Part of a small language model's weights.
Architecture: LayerNorm before each block, biases.
Training: a variant of Muon for these matrices, 220M tokens.
MLP neurons of a small language model. Each row is named by its layer, matrix (up: input weights) and neuron, and shows model dimensions 0-95. Each number is 200 + 20 x the weight over its row's rms, rounded and kept within 0 to 999.
A block is one neuron, or neurons of one layer that tend to fire together. After each block is what it responds to, as a language model described it from the Wikipedia text at the highest values.

L5.up616,177,197,195,233,211,186,210,186,166,214,199,234,189,166,220,216,217,211,206,200,231,219,187,178,212,219,160,223,225,210,215,196,205,190,150,213,224,201,170,228,217,183,212,213,210,201,209,213,231,214,216,220,189,186,221,191,193,206,191,191,209,207,197,179,200,186,194,215,198,226,201,228,198,225,223,158,157,162,203,206,220,163,208,212,213,221,194,198,170,190,170,214,204,217,213,231
Range and agent connectives. Connective words completing a relation, mostly "to" in from-X-to-Y ranges (June to August, 18 to 24) and "by" naming publishers or translators, plus other word completions.

L2.up12,208,213,201,204,179,190,205,228,197,191,209,189,198,191,196,246,188,167,248,231,202,186,169,209,232,220,218,225,241,200,186,188,209,176,195,180,208,204,212,220,186,148,174,191,236,208,187,217,223,228,183,211,173,197,154,219,217,195,232,205,171,173,189,182,193,199,218,200,195,229,198,203,189,202,204,202,237,195,187,203,188,184,166,184,211,206,194,180,180,203,187,237,196,233,164,211
L2.up319,215,211,200,207,197,190,168,212,198,208,184,227,211,209,206,196,211,249,219,192,182,203,168,189,234,195,211,200,203,202,222,202,200,179,151,218,240,194,187,203,184,183,184,196,214,193,183,202,205,195,241,197,184,206,184,224,189,219,172,211,198,200,205,167,213,226,190,198,197,200,175,192,221,171,225,206,204,195,178,167,192,186,235,238,187,193,220,163,201,222,214,189,230,231,204,213
L2.up694,178,220,195,190,205,178,237,204,205,221,195,212,237,210,207,223,241,185,230,233,181,203,218,194,232,195,197,205,193,188,221,188,220,150,204,158,201,212,179,206,177,169,184,167,182,233,200,212,206,202,208,234,201,185,168,203,227,205,183,200,212,189,174,191,225,219,185,172,205,217,225,216,241,219,187,220,223,195,226,177,184,176,169,208,174,200,226,179,213,186,214,197,186,201,219,197
L2.up750,211,210,187,196,211,158,193,184,165,248,182,192,200,210,189,244,220,214,194,213,183,223,238,180,181,198,211,199,224,200,205,226,208,186,214,173,191,211,198,219,197,195,170,144,216,177,190,200,185,200,227,182,197,218,229,234,197,199,188,208,221,162,223,167,197,188,207,209,221,212,224,204,222,178,230,141,210,192,182,216,193,161,205,212,196,212,217,191,182,211,204,203,183,208,185,185
Early pieces of names. Word-piece tokens just after the first letter of a personal name, mostly after J, as in J-ar-vis, J-ose, J-e-an and F-er-dinand.

L5.up740,210,183,165,193,190,207,202,246,223,195,204,195,207,223,202,212,204,204,210,208,183,257,221,198,160,172,185,207,204,222,187,213,186,204,185,185,202,199,230,206,244,193,201,204,197,202,189,192,204,213,192,204,193,212,170,203,213,182,179,203,244,213,210,221,223,175,170,216,188,217,197,195,230,187,209,213,190,202,216,179,246,209,221,180,212,211,200,224,222,203,197,191,211,214,208,214
Subject pronouns and row-pipes. Pronouns that refer back to the article's topic, often opening a sentence or after "described" (It, She, it, her, their), plus the pipe starting a new table row.

L8.up184,199,192,213,187,229,206,205,241,218,199,194,185,217,216,200,182,197,240,205,226,153,201,198,220,242,189,161,222,166,217,196,206,210,183,185,172,217,213,179,214,222,240,214,196,211,217,226,204,218,164,215,180,184,208,217,233,206,201,180,194,199,174,213,202,212,199,214,231,248,167,209,207,226,214,227,207,190,205,207,219,166,211,179,189,211,200,199,187,162,244,193,205,215,195,197,187
L8.up477,199,200,211,186,196,161,195,226,147,202,172,181,209,196,223,205,208,181,190,200,192,179,166,181,178,188,202,180,234,180,219,196,221,221,163,212,198,223,208,209,206,201,187,185,216,213,218,182,201,202,229,184,160,175,230,220,204,212,172,188,189,206,190,198,189,202,215,224,180,179,188,196,214,167,202,202,160,175,221,204,198,230,191,193,199,189,209,210,183,191,203,219,187,177,211,212
L8.up486,199,200,199,182,194,213,192,194,206,186,179,216,191,232,236,200,218,201,197,185,213,173,201,189,211,180,203,202,234,175,167,179,217,198,195,227,243,268,190,214,193,218,175,186,171,216,193,212,228,208,187,178,200,195,201,231,211,182,209,204,192,222,234,186,227,222,198,222,194,192,189,154,204,175,177,208,211,187,222,202,195,213,208,186,193,204,204,192,220,190,205,224,198,190,210,202
L8.up583,204,188,202,182,198,173,195,177,194,209,186,244,189,172,207,215,170,191,204,166,203,160,212,187,227,226,182,212,240,207,192,207,201,208,176,199,213,209,186,199,196,225,176,214,224,221,209,212,209,194,208,189,183,176,164,211,248,192,186,198,209,215,242,202,199,228,215,207,193,229,209,195,192,196,192,185,178,219,172,187,217,192,174,193,186,205,187,204,202,185,209,223,194,171,203,211
Clause-joining "and" after comma. The conjunction "and" (sometimes but, as, so) right after a comma or noun phrase, starting a new clause or predicate: "native to Thailand, and was".

L5.up6,201,185,186,211,207,189,177,194,175,180,216,192,206,203,180,212,207,172,230,168,217,220,223,211,199,212,232,191,210,238,191,205,206,199,228,185,180,179,174,196,187,206,155,216,210,239,209,218,204,191,194,187,196,170,202,184,193,204,188,187,217,227,214,216,189,234,229,195,211,231,196,237,165,201,212,178,257,175,221,195,187,205,207,206,208,216,207,225,194,211,169,206,194,184,178,184
Second word piece. The second word piece right after a capital or single-letter first piece in names and words, such as Mc, w-ide, J-ack, m-om, J-.

L2.up225,175,201,188,216,230,193,163,188,163,225,192,185,181,180,207,222,212,215,171,159,213,214,182,220,225,208,187,202,258,168,197,188,229,177,182,179,217,196,209,183,215,223,157,219,215,214,228,198,172,190,185,188,178,222,198,166,191,197,185,224,188,191,215,203,202,205,189,229,181,217,187,204,204,173,254,236,173,224,173,195,220,211,217,211,159,156,163,200,210,217,196,181,199,214,174,196
L2.up300,168,181,190,189,200,230,191,213,167,170,164,169,206,176,222,212,223,235,202,210,210,203,198,192,229,205,166,227,219,187,234,195,227,198,238,198,218,187,159,192,199,180,205,199,188,209,191,160,195,194,233,210,193,191,222,172,204,206,180,160,186,189,225,182,222,202,193,232,176,242,199,170,205,212,221,201,175,197,188,171,228,191,244,168,185,201,180,186,192,199,206,183,184,184,222,196
L2.up452,173,204,234,188,225,198,170,189,192,250,166,225,205,210,191,193,182,203,180,189,178,218,195,204,183,215,184,218,201,182,197,244,220,209,204,232,204,195,191,216,226,176,202,185,215,219,185,186,191,185,200,198,173,197,195,181,219,184,193,190,160,180,205,227,174,227,191,203,230,215,190,195,158,192,227,172,208,189,205,225,187,227,192,209,164,192,170,204,201,211,208,206,171,174,195,199
L2.up765,202,204,143,202,200,180,189,171,179,191,203,196,231,201,201,213,185,206,183,233,189,203,218,216,217,223,197,209,264,178,214,214,184,182,228,193,226,196,202,209,172,192,205,205,180,209,187,192,226,195,229,211,202,175,213,198,179,216,209,218,213,187,218,174,221,230,190,235,219,205,192,192,205,206,220,217,200,204,220,207,205,210,240,209,197,181,162,234,179,216,200,195,193,167,199,211
Linking prepositions after names. Prepositions and conjunctions (at, and, near, under, of) right after a noun phrase, usually a named unit, place, or chart entry, e.g. Regiment at, Road near, peaked at.

L2.up188,207,202,198,197,211,152,201,224,239,207,210,222,214,170,219,182,191,201,180,154,198,147,220,218,173,201,180,222,197,190,177,169,168,219,198,200,197,220,175,232,196,183,238,183,177,179,193,206,208,186,170,201,185,223,184,213,198,196,221,188,187,161,214,186,160,228,210,178,225,236,217,183,182,209,196,187,198,212,213,197,198,199,181,221,211,204,199,186,206,237,197,203,173,169,220,192
L2.up385,205,189,193,205,199,176,225,233,180,250,193,211,213,193,234,166,245,173,181,239,196,206,238,220,196,215,231,199,236,228,180,218,201,163,212,175,180,205,192,222,208,211,186,203,185,183,181,193,218,184,207,204,194,181,178,170,212,226,184,229,193,222,227,186,198,190,194,206,193,186,181,197,217,194,217,216,217,213,157,169,219,214,222,203,233,211,207,228,217,221,179,188,217,236,195,191
L2.up395,214,179,181,213,173,186,202,209,207,184,198,226,243,167,210,244,193,192,180,221,184,164,177,185,182,218,210,214,222,225,203,214,220,198,209,210,226,223,199,180,190,170,220,214,207,213,177,237,211,196,206,182,141,242,172,197,189,190,178,164,200,199,191,226,191,224,172,192,186,230,173,179,205,182,203,220,213,211,170,213,199,179,179,212,199,211,170,226,212,204,188,242,199,213,194,204
L2.up483,225,215,196,197,175,189,179,230,249,187,191,211,179,196,212,219,208,207,200,197,187,211,176,209,174,213,193,212,228,184,233,219,209,169,174,178,234,179,179,212,177,175,177,186,215,187,229,212,225,167,178,179,166,200,198,209,205,150,191,221,199,213,215,222,188,201,195,198,195,237,205,197,201,210,250,199,232,200,189,205,194,201,227,235,234,198,207,222,196,179,173,214,223,195,186,194
Subject pronouns he/she. Third-person subject pronouns (he, she, He) that open a sentence or paragraph in biographies, e.g. "He taught at", plus "he" word-starts like heart, hexametric.

L8.up176,186,186,222,198,207,170,200,223,206,201,172,219,212,217,229,178,177,196,202,168,188,216,191,205,207,154,188,199,234,220,172,210,159,233,235,225,213,212,216,192,159,167,216,233,195,190,215,191,187,194,207,214,194,179,169,225,217,208,175,199,213,214,187,190,197,196,216,174,197,231,174,208,190,215,187,195,201,211,209,225,202,168,214,197,160,228,246,201,196,216,222,187,195,185,188,197
L8.up219,204,172,163,206,203,179,217,185,197,204,231,226,219,203,219,185,196,225,201,176,202,224,169,182,191,190,197,222,196,221,220,203,212,207,207,190,210,164,191,213,178,203,169,208,207,155,201,212,204,183,210,208,175,207,195,204,239,199,184,201,222,146,193,217,210,241,200,245,228,200,223,172,203,188,208,174,190,206,188,166,187,177,209,203,205,188,209,191,209,248,216,175,176,205,205,198
L8.up258,209,225,202,181,178,198,222,183,187,176,217,221,187,228,228,205,219,203,193,197,221,201,232,213,208,194,205,201,213,189,194,187,186,211,216,240,207,195,210,242,192,205,193,182,207,212,202,210,211,211,175,197,187,180,189,230,154,220,204,191,232,169,184,188,237,214,223,189,223,189,231,153,217,206,197,172,217,160,183,197,196,183,199,176,177,192,198,213,189,198,208,198,182,189,185,225
L8.up354,172,186,210,194,198,188,205,233,198,185,219,231,204,207,241,168,183,210,202,250,216,218,201,171,197,166,217,214,243,205,179,219,162,217,209,216,198,180,192,196,153,169,181,200,190,181,176,226,212,188,227,177,169,184,195,233,210,200,201,212,214,204,196,188,221,216,187,225,188,223,188,196,180,206,153,188,204,179,228,202,204,182,226,197,179,215,229,195,197,218,214,165,171,235,202,213
Person-name starts. First token or first word-piece of a person's name after a title, role, or country code, e.g. Historian John, Sir Jos(hua), RUS And(rey).